config.toml
num_hidden_layers = 9
hidden_size = 192
num_attention_heads = 3
num_key_value_heads = 3
head_dim = 64
intermediate_size = 768
vocab_size = 31096
hidden_act = "squared_relu"
norm = "rmsnorm"
norm_place = "pre"
norm_eps = 1e-05
positions = "rope"
rope_theta = 10000.0
rope_fraction = 1.0
qk_norm = true
attn_scale = 0.178
bias = "none"
tie_word_embeddings = false
parallel_block = false
extras = ["capped logits"]
init = "trunc"
init_std_qkv = 0.0284
init_std_o = 0.0067
init_std_up = 0.0284
init_std_down = 0.00335
init_out_by_depth = true
optimizer = "muon_variant"
learning_rate = 0.0164
lr_mult_o = 3.0
lr_mult_down = 2.0
beta1 = 0.95
lr_head = 0.00914
max_grad_norm = 1.0
warmup_steps = 20
schedule = "wsd"
decay_fraction = 1.0
decay_shape = "linear"
final_lr_fraction = 0.0
batch_tokens = 131072
max_seq_len = 128
doc_mask = false
train_tokens = 547800000
max_steps = 4180
dataset = "wikipedia_en"
MLP neurons of a small language model. Each row is named by its layer, matrix (down: output weights) and neuron, and shows model dimensions 48-175. Each number is 500 + 50 x the weight over its row's rms, rounded and kept within 0 to 999. Numbers have three digits each.
After each neuron's rows, "raises" lists the tokens whose logits its output raises most directly, leaving later layers aside.

L2.down717:508485397403501414528508516534475414507552477609497543454512535548503498568450413530542493469505438511511474563528513432436482514485536540435413509465508459467396477572454408499626600478461449418452535433476455466485412569476484495445458504608497495480446431507425533488573502543492540511567531508527518429587512501495556546537466529527583602533446550615521506526470449456566499567539
raises: "door", "://", "mill", "atum", "weight"

L2.down74:530495593516451497484488376512532461508554590524488432564521395530465467481416561477546516479426473445593543540479532490536612593521480539519466489498462539473466467402450520479557421549433483479491519528530556516501520427534535445536484481424519542434499490542446395430483565470552491465486520493517501532409500611607484570440466509486551487465474558491464442534513530439425479503485
raises: "ances", " exception", "ues", "footballer", " against"

L5.down241:458455398580518489502415501574469505513534502443467521351605485398503474483555449470507533510583564506486429477449519515473647489452479546448520449459547458453536545491614612516498588449546423558509463525461497444468508476510469465479545475447477439498616509399593431549514584575495475438479536527490572532445442542487568599463529491448478566517485387561512475523535501462521497482525
raises: "00", "30", "eless", "40", "50"

L5.down113:513498413459509537460411407521413495476426522468593535513527518477468518575464506511484537461489550419597509501408541541514508524505539466549640550474492516488567494447454531503482432458490474553512448442531548488560509469568485419534559527512513551567502521445468516493566554509423475524574521586571553465521530496387494454480495523365427506544478412515469498478396522492487553496431
raises: "s", "ows", "ies", "sville", "ards"

L2.down288:491522479458568471479499488545555487495481527566525536391445436506448544406473513550509489477523467423392549584504453442481515551437444541502553553566405564597403454549501526472540556465380517413472462463456567426448510450605481467498417456483487498477458485432522482590547449518469469511574423629541543455515447503509474427409456495580625446495559577551409531500512477440463468473471
raises: "aching", " (°", "aster", "ger", "ope"

L5.down344:518521409487543425465580522469519438523413572521509547510592501398508623525475509515502452497491594463565489485449490523484486495583578504557675597478551411570494492415525498498496503474473550530496534526537432436515464550598481414549443493480460535523479557456485437518429483498503525428473516439546497539404475526533445440560463543503527524502522488522460616563482481477644556593550
raises: "hed", "her", "ing", "around", "iner"

L5.down1:499592425364568349521692543436441463455472573582537475462480480487522496461430502455518562434557589549515511485509455451473493496515552502491501517482487464538511447567569408555546494438571480468542485386486512452453454550451535545577478470477506528517544475499485412478425502382505522469525504432469417485487532447473417556510532540544589428520439528498457626501483599598495524524506
raises: "tic", "ze", "ories", "ed", "lect"

L2.down430:562473547458591505484519433511548587448615542482453457548460512485536546499446452475500451516460451514435408490504453344557477489533534511481508542396504446528460455556552520482502566546496441597451554545484514500439493415545534466491493496492414583473539478551511420501546546538530476522480639496479511389497408495542499459470473460400428521542468545434510512531505421526500584502496
raises: "rayal", "rek", "species", " symptoms", "athy"

L5.down641:495392453500480478421524515477431475489501533398568568524524541357471514466464555562492512505493482506550509476551482458439505549547468496490379598552531435413465569434543577490523471602522469480510471486522522503577507499447469480452482494476512386512540549508456496472482483539459453390446450420521596549490504527518395474552416394430372519577413503555543477520504592559500492543503
raises: "\n", " There", " They", " However", " She"

L5.down320:447464453531568482561474510442513509487507402458563567425472532481550529469489397459449497497461502502601497554545473534455503522486548505514519468396536423509489456418519513548543479483526555449464545496426497456479462553542504552545425523462455547550484542523486513598470450546494591438619616523531395516485484516501418602535475521524476562607414464523513463517473533478461536480488
raises: "est", "eller", "ore", "ests", "ire"

L5.down358:502536470546495456423488448448621509507547590483411426554474471455532523462487424480557571438546583499504581472394539528464587548576532459640569487509463525511536483499425560464530423495559440511404512532520548592523578461556502498461437523434389460510412514564499486513522563489445549515536459444507509383453547540465489482445442393486500499497457499547566555462608527525554552556555
raises: "ous", "making", "less", "i", "ings"

L5.down77:476457582550518464580613493549488620490523482575484539506467523473405433519474483473577510457466498467400528441495474489526522497534535469425472465470509539461578549620506568493480506519472447533485571437511436529436521550427476494525409492529456476510552535546415533553459443444485521532537508570442512504501484570494437465398583453502535510449561415604525511421478500509561518455435
raises: "://", " Binomial", "/–", " %±", "trak"

L2.down318:560462442500504454435468511469506502490538474574533596508528440574380491545474560500505551434565520530511497463518596462539556409464503486474501477493437503515426534488422553553512501483399529466477489498477376445442407598481528478481550580676500487532484524601482450539522477538524519365591531549572442550464464526522489521506585549483459472557482488494582462557516499516484499481530
raises: " that", " they", " he", " descent", " conclusion"

L2.down121:446445510516528544423491547527476411477545546514575497555412483380525459509519580536519515496542489415567529520541452583553569457440529410556494537565381570515488517561380494540469559610429421539496518534520552437517507512508510613460542477492407515611467524489386503429580482479497525480474551516521490540434532459480459412482506509492503476552465566427510541462513585479410495423509
raises: "atic", "asing", "ased", "Species", "bas"

L2.down248:454535512404395535522419551471459444560504517480479474410515507392500563488481522538451505443447547503539405497506491532474427452499460507560504532496460493534476436520523449587478501528558510433520475581541563522614516461491463393529576512485532566477496440500496548512481657496521454601495476541575564406476599488453554511528522462506431459571597524516452411507541509509495520518528
raises: "%.", "°", "'.", "DST", "|---|---|---|---|---|"